Weights of a small transformer language model.
Size: 11 layers, width 320, MLP 832 SwiGLU, vocabulary 22101.
Architecture: untied embeddings, capped logits.
MLP neurons of a small language model. Each row is named by its layer, matrix (gate and up: input weights) and neuron, and shows model dimensions 48-143. Each number is 128 + 32 x the weight over its row's rms, rounded and kept within 0 to 255. Numbers have three digits each. A neuron's up and down rows have the sign that makes its largest values positive.
After each neuron's rows, "fires in" lists the words (lower case) most often at its 100 highest values on Wikipedia text that the model never trained on. A number after a token or word is its count.

L6.gate96:164173122084123116122080158098154098140181202107125183167188095107158171106116112142165119140115149072087150149097120129144169108146149151097135126095124088143147097128138189113147190076172114143100133100134108167181170109145133187076156170097155186084144109142130144116107061114089070142
L6.up96:093121140074201110100083104109162145116176155116149141140092162132140091149103132118161078137122167151134140123174097125211163145080147124129193076114124057146161165106135178119142096155097134138130189104101067116137102121129125188082131118096126183075136090152137118155147108042121068113
fires in: "the" 67, "of" 7

L4.gate93:142167101136088083157181159091161142143170075086148144089130119135112089138124135100145115161173146135111083156172140119068115132143081137090125168126125138117128098089165146117174109151156110116077082147155133103082103115106100124108112120159103171070161145086115169109131134113092121060
L4.up93:166141127174130117138146117089153139142143134086110176162166111171126104137095161156122099121125128074086089123069175131086113104128142095094071104175148134130077119145084085126113148164135133163090100132179129125142107129128093160082095121096111130137102161184151134119170056081139141135
fires in: "during" 50, "of" 11, "until" 9, "from" 9, "late" 6, "since" 6

L8.gate231:172078145159177158147062102115086144174097083148143082114136099206140160092146133141165118150124124096102117153166191140121091096103131111130164129096151154115125140086151153104118061128094105168112089113152116084082156105123116182176091090243130132111116192129160159110127166154071128086
L8.up231:121174092159101101110087085079168157130126115133190125148119121108137094126141137138255142171129105154087104153114173151128110150123159133159133160128173077129149123043171141084106177117141119137068155134154145085108164095067135113135154130126119160095176119225142112120099151114063112077
fires in: "the" 30, "was" 9, "and" 8, "as" 6, "became" 5, "then" 4

L2.gate426:122168098141126144159138143123132086080171084087105159163137112169122138082192125144109167122082141145108105115061118162060161130083122150097149173100125116111143151153139136134134127131064116132123166135092158156107026163174106088147160135161105129117169094090129112145122131142136151026
L2.up426:182131151104136140147125106135097120054146074109157071169140105155083171090118154104102146115121122128102064120109135129116141170119121155102074121083172120132075159167131087107114118113053097138070166141120129145048079103109129094130114134099140137105098139130159132108073106135149199045
fires in: "from" 53, "of" 12, "during" 4

L8.gate548:092120129122104123159140081151152097138140135159112110136106083111111112133089127141111133133148095119083179136099119109172157104182138060129172181103146192103100146062119150135167101130100129111112071170156140103148117111115110151126148097096107086177130162134119173096114100108120084148
L8.up548:115162102177164193138141112113144100168198167112145173109107172141092112078116178119095103091131091152138083132149184133130144220144097155154050175143117138159150175159047121183093172124116115138141070149171165165127111057155114140151129103133077151148131113117113211113093118145104094116
fires in: "was" 34, "were" 14, "is" 13, "are" 10, "been" 5, "they" 4

L4.gate143:153068119135037185200059148106188093091170100133163128139145183098074114085105108116129126102137139137093118110121170188125139133144120104119173125167156103139132141180089104145115148131109155156137142153141082121132149131086117082118059133092132122124103093115170087095141124153190085160
L4.up143:127118142145060130108119159140151147124147172171176119146083097110081143084077186083120126139111115138088083135178132116114157168098114086108130148157123150166148080159110109086136131174142119171121126168130100105025109104165164145160191083130085102152106114147128122101144071141146116092
fires in: "of" 47, "on" 12, "his" 9, "her" 8, "over" 4

L2.gate402:142138114156071149124114096124159141192092126101227076116116125113120180095101116155089095105137153207177251176097131113167127124049106143124117130089132173113147087147118099082139059108116146138127089087067122124132153106145180171161193129157099119150144111084059162155105129145132171107
L2.up402:101122116167187112153126145130146126180182121146150139152131090159140127118184103177122120104095146137136165120152154127089122083181106081146101169163112171118144100156118155104125158125116074148113150085130125132076126056043145080062155085127114107097057163116131087077177141154130116089
fires in: "in" 31, "to" 22, "of" 13, "for" 9, "ever" 4

L6.gate381:116087146139150091139155161096167096096123087082122128070137097100105137118150162106149131133161121140192085217161136121090137111129113139149092120069089123133060200175136125106101133183171063121146098116138089122145105107092152108134167171174165154145150169139099150104106112184150130052
L6.up381:147104156130158107144104095124046067109141140139118117077195070121117103105145122130057116173131125193170180165171142136116171144193099119135138205088129117131104139092098119081142147085109064121052203063172150144115101122193133145112125205135144116093148178137120136153159103135079104049
fires in: "in" 46, "for" 14, "weichel" 6

L2.gate227:143120146090165211187143113093147130133133128133142137089109157125106106166117118090130075107147133120127137119155080120115156157064075172065162165185152092165139110129106189178084136116186151114148113167151103143090130198150160167123132128147115165129115139076130129122111115089162113156
L2.up227:111140083133159131115148176083148087157159180130128197166140095103106082166064163104114136153115149160121097117137160099164169182090114157076140160156144081196139101129101178131146148139103161136136100110134194165192128152159137188147133136194141165084107125090143147091104110080091139065
fires in: "of" 29, "to" 19, "from" 7, "0" 7, "than" 7

L2.gate137:130142129115095086166134062151173139091151126131112152129077108115070168113121026138110157073158160098118087131107173115141129122126148126154073170133149177207176149125144152095109173116120106092151086139126105126162109091095174082132154104097104127117123115137130195091150096085121121089
L2.up137:132173094186098128120169140080137127093164111145173150119171073165119134148096113176102168084106106147180175134111091162122134125110071128159068164147066143116151180171132172097177117156141175120178103094126104138150120116124104133140169108066086147102082203204135152096162156123134101130
fires in: "of" 100

L6.gate699:118129134085063129142117081180153223108184105108095183167157164088098094135127104100045151088157116155085126126134085105111115163152073127149103132100121097126137126149053143189078115142068120113093113141139124085123122159201098078125140160186162145106157132176159112111196105115111146131
L6.up699:089123133076122153068170148090097102124153140105179187148127111077133124174155046148103138077113147130152233138157159146176128139139159128147137116065150094081086152155137078099106071104122104141107046078154102173119144171135109127146101076126090142147127173112160116143121124090111161147
fires in: "had" 24, "father" 10, "has" 6, "who" 6, "having" 5

L8.gate56:124170136143142133125134121133161168099147092158154112075118115166116126161071095110146212088122127129080088103110187101107114145144120164115172178122130100131116129149131146097126092162130140200115098084076113120107139098118106142149164102192075189159142103086130139127116129164120097069
L8.up56:104141165187141125142077164109155094135123121189132083145088186103102114130103146114148114094083092113090115061112128127088129117155099171168156127101187098163131176161121163122137150094079133168083037119070137030127144062123122119118145118122146131126137088120117175144106134192072193075
fires in: "was" 45, "were" 12, "be" 9, "being" 6, "and" 5, "eventually" 4

L2.gate204:126180147171119108146117130090102125125092121075163212132146100097098139151094056157076089137073116112161089138177095128117156149073112104098174126165177124112187099121112186137126142136143189176075208144131182094112112110140117128073123091130180156136100147081164082156093131131095110137
L2.up204:105110107185156103104121184102162166167158147148114132095094110083157151103110109090058140127067131107119094106132143194130178107179116090136155121033116071141142091075173122186097096117135154170090122101115136192185176091101141066132144089046146130148143155083165097110100146129153130147
fires in: "has" 32, "had" 26, "are" 6, "were" 4, "in" 4, "is" 4

L4.gate58:142127142118190147110140141147197150120149104094108111180156153126119165130072133141100154109154105163099115133124129109143166146188122130106145097113088081066182198119143100138150125157135186064148083128072156120095125080138096128040120157098161158184183168153201111156117159163134168145
L4.up58:137095151153091140114127120096176066155111125171167168125148160135146122082091177152133182147153178158176162162188116160106140155133133136097091083139114178116168148127130160134118147097172165137057079116148158148105112128130075182102157141176176128140184152106114077092117112134089189148
fires in: "of" 59, "that" 16, "only" 6

L2.gate442:178162171077147135089167113155160146075105111117127225139117132129137156067097091117132164117147157129130073138159172129108189103125150128128139152155099156153085166070137097130099123115137112141169137140181125112173137157127100107155164129152101183109115103134180076113124147122154110151
L2.up442:136139136113095125149100163142133134085109150077082154168092172146131117133111109105134136150122173144044137080148162115104103123100152182119081105107193126161204141161070096164117177062151137093110121112087124098125183092108174096165099150091131108154124146185137119188082117107136156143
fires in: "more" 30, "most" 19, "less" 9

L2.gate526:158102119150142166098113136111182087166138097133123113125099207119105155119135145069132054115098102088137166124174067072177127116112120144121181187191148034101140136104109130088148124139108059174160107107104110147110128112174088138145126140114151111142137139138127113103177104156163126115
L2.up526:139195106133140189137083137163163100077130136144068162157088189112109180145115206107192095104150106118047082077113148154129136141150155144084098134115122113115149152121118131164128146086091118097112157119168118054138127123111113100124158183121102142174218104126117181113151176137149082165
fires in: "and" 31, "to" 22, "eventually" 7, "than" 6, "from" 5, "or" 5

L2.gate323:026169098156142154146121091140124097150054171121216133136138115106108127174114136104200183126118106084159130109090148147130116141183148139106151131093099092130179098127188079122107198119120109131175093062137069108115098112191140147106074148198148118146066098144198094159178188140163116143
L2.up323:089071120141117094123137112137143093121095131034123105084079133132094137104080149149186126138104189078078128123117160149118142172107109104073167084101185141106106099108088109083108144120153105129124142103145087165130116126146140113075098086110153175153037135121177152104165115158128103158
fires in: "has" 37, "have" 19, "are" 8, "is" 7, "may" 6, "does" 4

L2.gate586:161108064144104146084131140071156127133076165124117166091099057162123086138151114182098190175129142152152099104126136111143167159111183071085129151119093111096175141151102116068102122120143164165128155174108182089161137138170164175146138097120146125107103128125131149145144106147162109150
L2.up586:151135192144154140167129136097137222123111124144054123125114094097076094101051141107137114132097175128122099220142105105113094099103095143118067094090093112127159076162098140143120088149136135144116108134158106094136062162176127137091115135185143101149141122096148128065104114122160112109
fires in: "of" 79

L4.gate193:178124173154191133060172151137112176139149133140103148106126145187136163145116077170140109075174176086244098175083067110084118116091162103166094122109107081098139141166106182161102150109126146128138107133105063111120090116072151150111180068134113136142100149093117139091100139124206108000
L4.up193:174120137122173116118120155124129191152175202128156127111116129103130157126065111152164119104112169114136114105138114114148127146089077173145188151107148119168167077151139099060152186114118169153121085174115138152163133162160125115092176164115108128136065104140081208053115103106171143128
fires in: "be" 32, "as" 7, "was" 7, "is" 6, "been" 4

L2.gate261:145139115117103135117127146131139125112139130188112134160142086166146035108122086116121192121085145207102138172121141124110142160087085140116089122129085147129141099095091150173134098078170129101145098170163177115163106109124124186076139114125131118103133155136152043093095137164194138070
L2.up261:084145124134156150157114129123136124074108128160162193184168132119135081132181136177053148129157171073092117101141158110072168164089187129112132157145132118078137115156175106139136160153092134068089128193110097157135130141072171139113113116124143147102108170131143119132066153103111172133
fires in: "of" 57, "in" 10, "to" 6

L4.gate167:089110146153206108163140141118099165182153127118113164124124091140113075123088171144110154039127130118159150166126120111151159132143166094162120107167070105103081116157200178135103120051137122068110092172124139101121161209122066125141145146145138081109156065116161159119090119123073165134
L4.up167:005174154123134123145070175106166183136167152133133112188087183160111129136158152143121164139145126092154139117119074131175078184176156129119116106152129172146146119140166138077120136080109143171131097072109119113104172159197160089096155110162196101115119142095157120077139153132130126081
fires in: "for" 37, "as" 28, "to" 8, "so" 6, "before" 5, "such" 4

L8.gate148:086163115119121133123128162177149122111079215130107194169148115124045199123154129151152113140112091160078117113183072081101172170139125158155201173118152071134148136148092164153141085094151100096169090166067130093131093116152135115140110182180161173139127161119114102206110138183087150051
L8.up148:139121153138176112069122170109171142176139130096135139150140151149088168125130168069153107052166113113171121141085185116136118161130092092102151094149128084095077140142095076098178157118122225121117149150071186124041113066114154137092163187117119131143128157104114105205130182171115144139
fires in: "he" 33, "it" 9, "that" 8, "which" 6, "constantine" 5, "she" 5

L6.gate722:152162117151165111139158111102131131110201118139124105091128122117140071158182133132137114124139138156102111167126090166176158113157107106158103157130110223225179203127104115137174118135163110129165155138110163106184131169098115135149135120092104131120155061122085155152177137118101121074
L6.up722:073165151121113104108130087048164087120148083158169108170091109153178119116098120059142164113160130116126076108109150145168152135127092117148124142110125151132120160174152165116132130100165146184107154149147134064171145124154081051132101177068168117118155144148144109160121117116139083129
fires in: "the" 34, "a" 11, "former" 8, "as" 8, "was" 5

L2.gate644:104108127130108134148171090098184156092196101120127118090021084174139078105155155155083172153146128174113097141122089091153155083138152129033155181129117154109171152093080162098140114057107127110133138137169105094144133096072173155121123083094094152091097153084108150034116150091127096163
L2.up644:100058154151143120138165141146167101085088129138169098119123132139098138133120176217125125051159122151149150128109121101123153088134094112068086117085094144100146078128139098120135100091147181136187124071142093149095114106134114125087117110112105141073131131114088114126181152110195141147
fires in: "of" 80, "was" 12

L2.gate233:131072165132143131165135146129126151150144136094181139092090166087170078119179147181134118101128092120118166107045182152155164123135199084089077102136113135067127154110114098060165161160147117152157152141131096151150121136124164128157188155144114143118081107141092153092093128125156097136
L2.up233:138152120099098110059136125119152129091112151147096124165166107165148150117087069092090069170164117142133099129127108151156151146114130100097145148169154129107170144068119130060159132102163110160123111169129150066121094146129078120214146159085129112153116133069086110124157119175078123152
fires in: "and" 45, "de" 6, "des" 6

L8.gate357:134115135143096142131094111101075112103160109131092102115161103132104098156123127098137159128127093116176113166176120105125113117120160109112161118108084087113109172124140138155153079082083140138112109089165141137162128166109121128151085086153084127221128116079086118081147151120096159153
L8.up357:149153155099186155094099108100070157165126079186096137102120176096164130125148145128099095136180120092160149148129125101130083124142105105175071179077144169121179154189128132142146142198130138082093117126112129166086119110128095193167148158155066142119151193082181171097142112166097159134
fires in: "was" 63, "is" 16, "also" 7

L4.gate251:121093096105106174102112158131103112122152102136100143134163128175127116169083118185144132110130191160067134145133097158184159102086112139167088170133162112151130182094131155132120121139137187125118109124150093155149130091051137127155155134151083138143120097154117208112072112120157112101
L4.up251:111121145180111137130146152110153110100104142110142109116146197147137105181167141105152165154063144150135155140146064154178185117146120137169203098144130132187194126120068133100136082167140150138135117178141157150128133116125097143166112164062142083094096143136152108153126123161159107128
fires in: "the" 36, "former" 12, "to" 10, "top" 5

L8.gate277:143096106128108086127081113141092142163153190146117143094172196154109136069120108086062158127143129140132074102149094083151151148086154091061147100077146150166173178127158132091142101091133104141097132065139122123178124102117153110165181137093117064120106110112108066143154179126090152180
L8.up277:097064170132157088152119119138104148123216064104170127155098126126095132135134117149108134122177160132143161066160117101157125126126129106126096145136115099159097089082142115117099138132212179052083111079164146134148133084128123153137101142174139131121182137089085130134214135119093136096
fires in: "as" 31, "the" 12, "was" 11, "chief" 6, "became" 6, "deputy" 5

L6.gate333:132095104148161125134160130095134167140127190116176101078103166174151102101177105127114112117125107118113133186149170159111163078114130148077131138159139159115168133101153118124152160055127160130147142139109120144146107125083134140188089152119088146156155140048140091106070128193173121171
L6.up333:143127140150145091235079162158137153076125138099175100165128104116122095088158148106102196134142085153118102122144107146090092100132099153137160128113107122125138170144138102127130190162078183131173147139118072185076160121169091164125117117100091129047182206127186161117125093130079115093
fires in: "of" 39, "for" 24, "about" 8, "over" 6, "in" 4

L6.gate105:117104112131121079202123071159119153186121129160144156175191176092146179081143113118105121134124134185114048132149084146113154136181105151140143068141126172103139097073130069135090079114098149138117153135115065098144124097170164168177124152091095157140125114137115137124134090085122092081
L6.up105:162152082115118096104089121134170120155186109109141111071117125115094170071126156116067145078122168143135115154133083093170131096168183110177131058108111078120147118102111169118124112129092158063116120098133086079158094129116107123154116112185154105105169091117128094181137112159103146062
fires in: "the" 97

L8.gate522:125129076106200040110097176114139071099129085133138162143118143135171133171147158141087079073121202152141184076150128121116149095095131144166153138122103175102144153188143075080183084154106120116157151116068125179146095108097190132197128125153143128129138090132143113130111146073109079117
L8.up522:206167162176153134138122133186150092106100158113124128144127068184167146169175153134161152145147128127103137071198139118155097118115066071059151177160123099104111118106146183113068127133168114095115158163091113131097118163094152133174125165085097162066153175065145127101105120098067143117
fires in: "the" 29, "and" 26, "an" 16, "with" 7, "its" 5

L8.gate257:062131086159158093146088133160170166126102171183126130136149147144159150160071115107123123133091153182113159118102114106118150135215097118104133138148148102121208118100124069070184137171066066146197130086069107080130184117109112090176056121082115189163185158129129084106163155130144172143
L8.up257:113130172139149108113095182085105140092143126154104139122114120107088168122106124099141130174120132154108070087115170100087138116147090125115116121109074099077190119131153143122160157113103143143151124127100128091162171167097143165081160151186163089120152179107147095114094059143126051081
fires in: "and" 59, "but" 21, "as" 8, "than" 7

L2.gate519:147136129159078161111097144164080165135118162117118132135109123175082183141085123186107138154180135075159102132120111077124132143142200132086102070125100128139141174105103122109083112145166150118162118147125119176139038112167093185195137194196163158135121109099076183077106148100112108091
L2.up519:132180151161114148183094115086160111159133142175128122129072126128125119119144084099097173103130134147131126123139116097190090074185193177084095107085099111090133116118127078065116107097129126106157078126147119146106104095094132153197088097182100097084128128123023140155135100138165203077
fires in: "the" 31, "open" 9, "central" 9, "lower" 7, "upper" 6

L8.gate427:182110103086102142087165143120098089065138147107087140092111163068114139154121119157090186074130153161141142143134162131126169095166160078080063168142038108159152120163134088099072083087080154116157113154155089096157100107152093109137090072130109127077147092118107075116062152148119124126
L8.up427:158166136087101114121127098085135098112149133105142172133083219190143161161107109069118143110172126153097126137128113154162080121173123093112161154133138085146131105218156134186047005107122211181084079113089147082105132170120154089119126103146176166126137088122129170156066102110108138104
fires in: "in" 56, "more" 4

L6.gate672:105142109129110188171150137106138085194179190091161063153131116112040142135157125104112126172127144183150144108146135123154173157143129146188126137111129083105128131162152179162112097178137155097146147085126132130082107119089090060171104187179157144166147178091168083125115172147117088122
L6.up672:164158125096156176152108096117147131160121146134096117108141136126118124164122123171122135128111145133102126116068170138093147163097130133109109173102133125132105155147171087075068130043097082159122105143150114144113148195125174117105123109125086120165162097110117107032144123113106175126
fires in: "had" 35, "has" 34, "have" 16, "having" 7

L6.gate557:087118100188099138113126103133145187103138127142176088137120101172150130096178201069181119174127091112113110166160161151107136165159139167169109143102155097105131151128128126086078115148128185199125082110059148121109144096152191098130115081146072138133132194080097133111108103066153139136
L6.up557:147095139133163118127168129121073177127192130129121173070136149139092114119091103085163155103137122087077117170095139091091163113113106121165115193090152123122139116151150114133204136106114094091075091131157113131155091142113135128176134138095120125185194210110145083116142097163090157114
fires in: "as" 23, "was" 13, "while" 11, "being" 5, "were" 5, "are" 5

L2.gate656:116134091081144118159119089119143134169091084190153123143197143116101139096118102131088170156139157102132145140142160102118123151097216143068174144079133140150155142105102083160108130118094101009118155191161116155112075116126081128135170087131146133110131168140138119108121073184163141135
L2.up656:092158128139134189120067147075142151115158098166170179215149162175113128066144142080054162151091163119150116166133038084102194183155142079132160131138115168140139152122113194140172083068109128058110088080125143130159151129170178180117113129188144113153146135123157103130110140116141192124
fires in: "of" 20, "for" 16, "that" 12, "to" 9, "as" 6

L6.gate739:104094162067139109120143178127169133145080190107147163090190127097109168124139140137133135149130116163189140170158119157168079116132095124063131122090128107152154110112056146178145120179165128119118091131122094127123129084172129090135187136129162109120122126136102133173169148088123137070
L6.up739:183151157135076142163115109096173120154164167117093090167057158143143157120088139085105100125086163140144125107118171078147129133142176140095200120155110121078137162096135119109125112132169159088091057088086135089056159106094081115148163141204123110149095119126117124130189087167079170103
fires in: "that" 19, "which" 13, "one" 8, "with" 7, "because" 6

L4.gate261:126128083137132173074148111156110168138126121101165107108090128085178188169149063131046102130103086114116131113095132162103116166204095177110123115153099145096107128150094129131092154042125155108138142140134110096120158137131165128139165111127219144164138078105088120148089133123130112122
L4.up261:109190112099147107072134121186174133145103195176084076146159145092138178087157139095113107149131106106100153147103132146146061167137162092156188135192137124107130170157096166136116113146126141156080138156141121082150051107125112092165161165128113144124147074165104095130115162125145193135
fires in: "and" 97

L4.gate766:117107111141103116149098116107131101163117113113168090106125121109136144135161112078126124113103138094125098156118200092114108081093126184169154071155104178113104155094063142073088117146062135177132109164158169163132146110154092146084117135124113120151100092150091127122070137132143151126
L4.up766:111126115092111102164184104089082109234160152133169087129206130111161122131214123132059073075142196128090147162085180160108112148088129148123080134149082151103158217139134131153175116118143155151144113069132148066135101139112092153169133137105121122094074149111122107131135130133151105133
fires in: "to" 34, "the" 24, "of" 14, "if" 4

L6.gate352:101135141040133172084087128145116110092121138121118151158175190169153156161150124122126133188163147090139137165132124092116162116120120149050162161135118129140147137144097145137125145090131143144163076102114073085136107077160119182086107165096159105124116108172103139077054117093122091142
L6.up352:076158146139075111124153123122084125102147153119113125132153118118146182156163125101094115130141125133081139108145104151156175142111192106163151098170166113117158095129185096033138140141115099135186089142094097072116096158154080199094152156139149167146083096151114102142131097123144136036
fires in: "the" 37, "of" 36, "de" 19

L2.gate807:160077075154145095139133104179142114146095166103151100173148100113133130053140133171132158112108148151078142157124163143197134106081148139182113172133149088153106190106197097143123114060115076125142128152160126043085138128127134087110132184114156148147120084208109074137118140116134145122
L2.up807:074128140108103166176147128151095078209140111166200151089143157197129133084167119151111143092148120165140149116109140105154174098154144168162114150095106178148150183146084085053078134136104066159126112130169107082103112114136100110099144120097074161176075117181111138140149183138138097114
fires in: "of" 46, "to" 6, "after" 6, "holy" 4, "patronymic" 4

L6.gate612:154120080172156097201163120175152129162168135151178125076125156104127130167139088159161135142116157085070082109109180101143115159160114159107081103122174142088092176127083134121118157193132113152134127070159141113139083112134132075100128102161120116099110098081116144112126153187069195181
L6.up612:178179118095142092157149135157086099129120144175139093108131176093074071130096092140152116078151090152101168110160129105097111141124139111081139107108114102109138148115149173113113130112148146119130115135166113124134111142065179105164088075184125115071174106138102171116125178133131159148
fires in: "was" 45, "were" 13, "been" 8, "originally" 7, "first" 6, "being" 5

L4.gate191:165086097119092117175162136135133164112138121065171100153158141069139078179152090135194206161143140201113109149156139080207109076145103133164128181126095161106165134121114114129133080112142156120063167140133077152122146150062151111123113177101114175100107134156144162126082129118080134177
L4.up191:084062122098147166149162158065155069110104119082182119149156168140123156104166044086152122172136161106111113096108141114113141086069139093167148137145164082100140114130085154145176131099099179151130059171124172142125124145103155079131107157128169130129134109183166055099138105143141162078
fires in: "a" 51, "an" 15, "the" 13, "was" 6

L8.gate57:200135200157099115116110154088154187151148127103139175171206154156122157148121085083143116102092103146093103135078131082107080123129129148145137198162158098035114159117137149170189112109130149120152168126136112096124042143125114108089086139177107139096139171164089105152129100125091124130
L8.up57:083141119097099210158098060135130155177115159126123141087095119112101131132159119123177085115159107125091104116107131098101110113188125130091150111159109085197161148128166114112156133129113126105131158133111114078133137091140116140126122144130145159100101079156142149082104149114158133143
fires in: "it" 33, "weichel" 6, "group" 5, "delucia" 4, "fern" 4

L2.gate167:131133153145108190191175150045077111128141124212071146113150159151139105121164161137068136176149121151166108179097042113173126133083119106130135182084137110124144118128123115135091160124128068094095087127157092115097132129145120135121070125103173158110108172087112154073095098107118112128
L2.up167:159134111147140167154156171103087169144139072144092127146101103131190131149137150107118097122162173143172080171109062162105125108133153087120052160173098158084145089138170108109130100135125160153131140109112129145103143122106153189117151100108130117124214165107121155092116116109175127097
fires in: "of" 46, "anesthetists" 4

L8.gate600:112132091158084125192148187157179140181141094179151140101150141167121138145142119091164090152131169103134120118057143141110115115141121115149090113119112151145102138106109118140114117148106170076090137142115092124116139010193130116149066155115135145128123131089099167084103048129097094085
L8.up600:126130065129109173134099125108147099144107109126156128071123154135170093137110107119130146050173126178111062164161112135095165146128179108161148190134127131126182137131128117115159125123134129152142145169100076093132225151115172137178104190149138157097107124164146135098132151146135102115
fires in: "was" 45, "were" 10, "the" 7, "been" 5

L8.gate490:105145118106135150121138172133104094115123120118133170162159073132089168106119082099165193136144085173094164132135123120115123138128128100109118115150130139111136151223140134130156152072187120125136147130180100155106108091131155139132082137172101108139095099114080107182126121115077162076
L8.up490:133197095139127145127107151097140144149085158174124148153138131123125143099095135119130182122161171051179136144207122103114129131125139106164085120078146123144145118109069130167195106113123130141089175078171088136152135134180104193128165168131153150110137145115157146133052151098120140059
fires in: "was" 14, "is" 14, "are" 12, "s" 8, "a" 8, "they" 6

L4.gate447:080143111127120152124126134104108151097089111119179073048148166151174108158144114159145170127146193110107170143152130140154157105120092118190140119101125164135119209127175118108093100097098176156172151144184060100133105107089191231111178123160105179112183152144155113111119148186175089106
L4.up447:152133105116162112187136123111218129074111166125151112160163143140111131139108151107130151110129139136163121154139160062158153056070082051172133152063134133161098134173149117184125111107149124075185115150140159065159099116144127147110119140126035127114166139132175114116110136169168184068
fires in: "to" 56, "the" 8, "an" 6, "in" 4

L4.gate59:146098096127088163108116102109136102158121100113159184164088141142101133170139106163137153143105062142100076093154169191118177109178165101170109099132170177118077180164117179159117197159136166143143170129123153120142094162089121100052134190124146151145152076172160176085034174177152144121
L4.up59:159146149122079148121130096139128161146151095090123183149119119158145136107105132146113119175132102147108148117138103134151156144114109091141117151147179174123151174123103129121109106201152101081131175097082097140147121166137040093139143195078114114084137185101116137101163133146175089109
fires in: "as" 24, "by" 11, "and" 8, "particularly" 6, "like" 5, "including" 5

L4.gate20:135124128147122194157130099121166132081137173179193177099079105125163094188148113156127166117111156107128177098120119157128119077115134117100152106067127086155119061139089127118101157071110080132151111124168146159072128132130106146088102137158114208115064139158153122129136089074048109059
L4.up20:120141123131095082163092129116135189132064188182167103152162108139107156118141125086094103130113123155102105119055181146104105140149092082135115172128157112123114157154118083115159156102129079147089082129166089140117127105100127124179119162125103129177080146149084155131090132090135142124
fires in: "have" 17, "had" 13, "be" 12, "were" 11, "who" 8, "not" 8

L6.gate254:123137101138112141120084173078080050110153092101109136171107145183067132135180141097133073107180134115144153141185197154147086061109121137114076175111130149098130127104105090116137063125131121115159104096146075088101100146152157129101071206108084127107136168109113063173084136135108161103
L6.up254:130167138146139079093128143138108131111089130144088151125161109138132142146092157172124119105144147119105148136099149177145136142082154149097142121078045121132195133125171135083146119133099152117157148123098069083148134109094132135135127114110198093203085090151173168121095133133088110116
fires in: "with" 47, "on" 16, "during" 9, "the" 6, "in" 5

L4.gate430:068088148131142099142098155138154148099068107075105122151143137178133089130136118085091093138116117122194128124164124099134126158109118144092092136123108137155131126070103121148112150110123114137128164194143089151143110096148116169113154158203140188120180101150119150154148163147085094120
L4.up430:109135165147100150125078092067140165085194129148144142138121118166076113178182161071192130131095111166106117118148114110101136142122186090146139097136136134111122095084137086094063170117151055127135132116094134102155094088149167144123110133166111094068150113129077151148183147121221135154
fires in: "in" 44, "of" 20, "school" 5

L4.gate24:116111115127130134096101109116172140135116130081120100194159114090077149149105181127134141150144147102081096199156100113148180199141075110108164216092170155067171161097156099124122111160184075098126105138059198153141113106140134186092107142155103133130071121035140137171080067080144137210
L4.up24:126104152198154164148090139100182146141182171053131165125114099106124115151109115132093136153120165105187192141111109150085165144151075155154106208081142167135102113078122183137082107113122113144198168088119131173080144081168164092115142080160092113145150103165143132124092101120108117136
fires in: "have" 26, "has" 16, "been" 10, "had" 7, "is" 6

L4.gate354:076172130155120133121152077122174099132183150171130156151071103158095149091181112175116055131123064114104087141085075108131187180086108113121107127151112190136132150120179178101070089131084156158150165113144063111151148053128170137135125185178172149072187093139087124105098099097114156118
L4.up354:155184212105171115137055124134189094135134108098129087132104096149121118146101109108111106158085098177076165095169082136140114054143177145121066122050055111177178082142147181103123106087165115125083173088070154097156120111105143083171125152080089143108170107117123175111123123115163149119
fires in: "and" 44, "the" 9, "but" 9, "other" 5, "to" 4, "unlike" 4

L6.gate218:133085106156042133150118154181159101114073122102137141121111143188101120144158192181110145158134102176105095179106087065164148102108141166062214135137224137078152144149123145118136187131140139108161114159132073113166088086147151155125121169133153141079112144168125123115136154118182092102
L6.up218:133062081150127140143105144091138071084075064088158121151085091140138128117155168176150177191116128156140101108105102088122151141084128141114137145118166110163081089128131200082117155111115144129190147127186149154148106115129143132078126158154128124100137178125096095084119095101170089091
fires in: "to" 69, "of" 8, "at" 7, "miss" 6

L6.gate253:113169118117142168099072159103142160147137148165097142138156180124168119102071137132150165128136170119105158135140169170176120139165119141151171184135184152104165152119109154121130104137092109120123091213126092082080133162130148127189110143085132148097127123128081098123127076109141076178
L6.up253:027130104083130137066186166158159067090118124115082101147111136117112105076135172080086153127115051143116090193128156117133077151159147150131155114090136119147143115089121122097160113143108127134133101127094125193125201038110149139114165106168119144115136104146139136097173132148130135055
fires in: "his" 29, "their" 23, "the" 18, "her" 5, "was" 5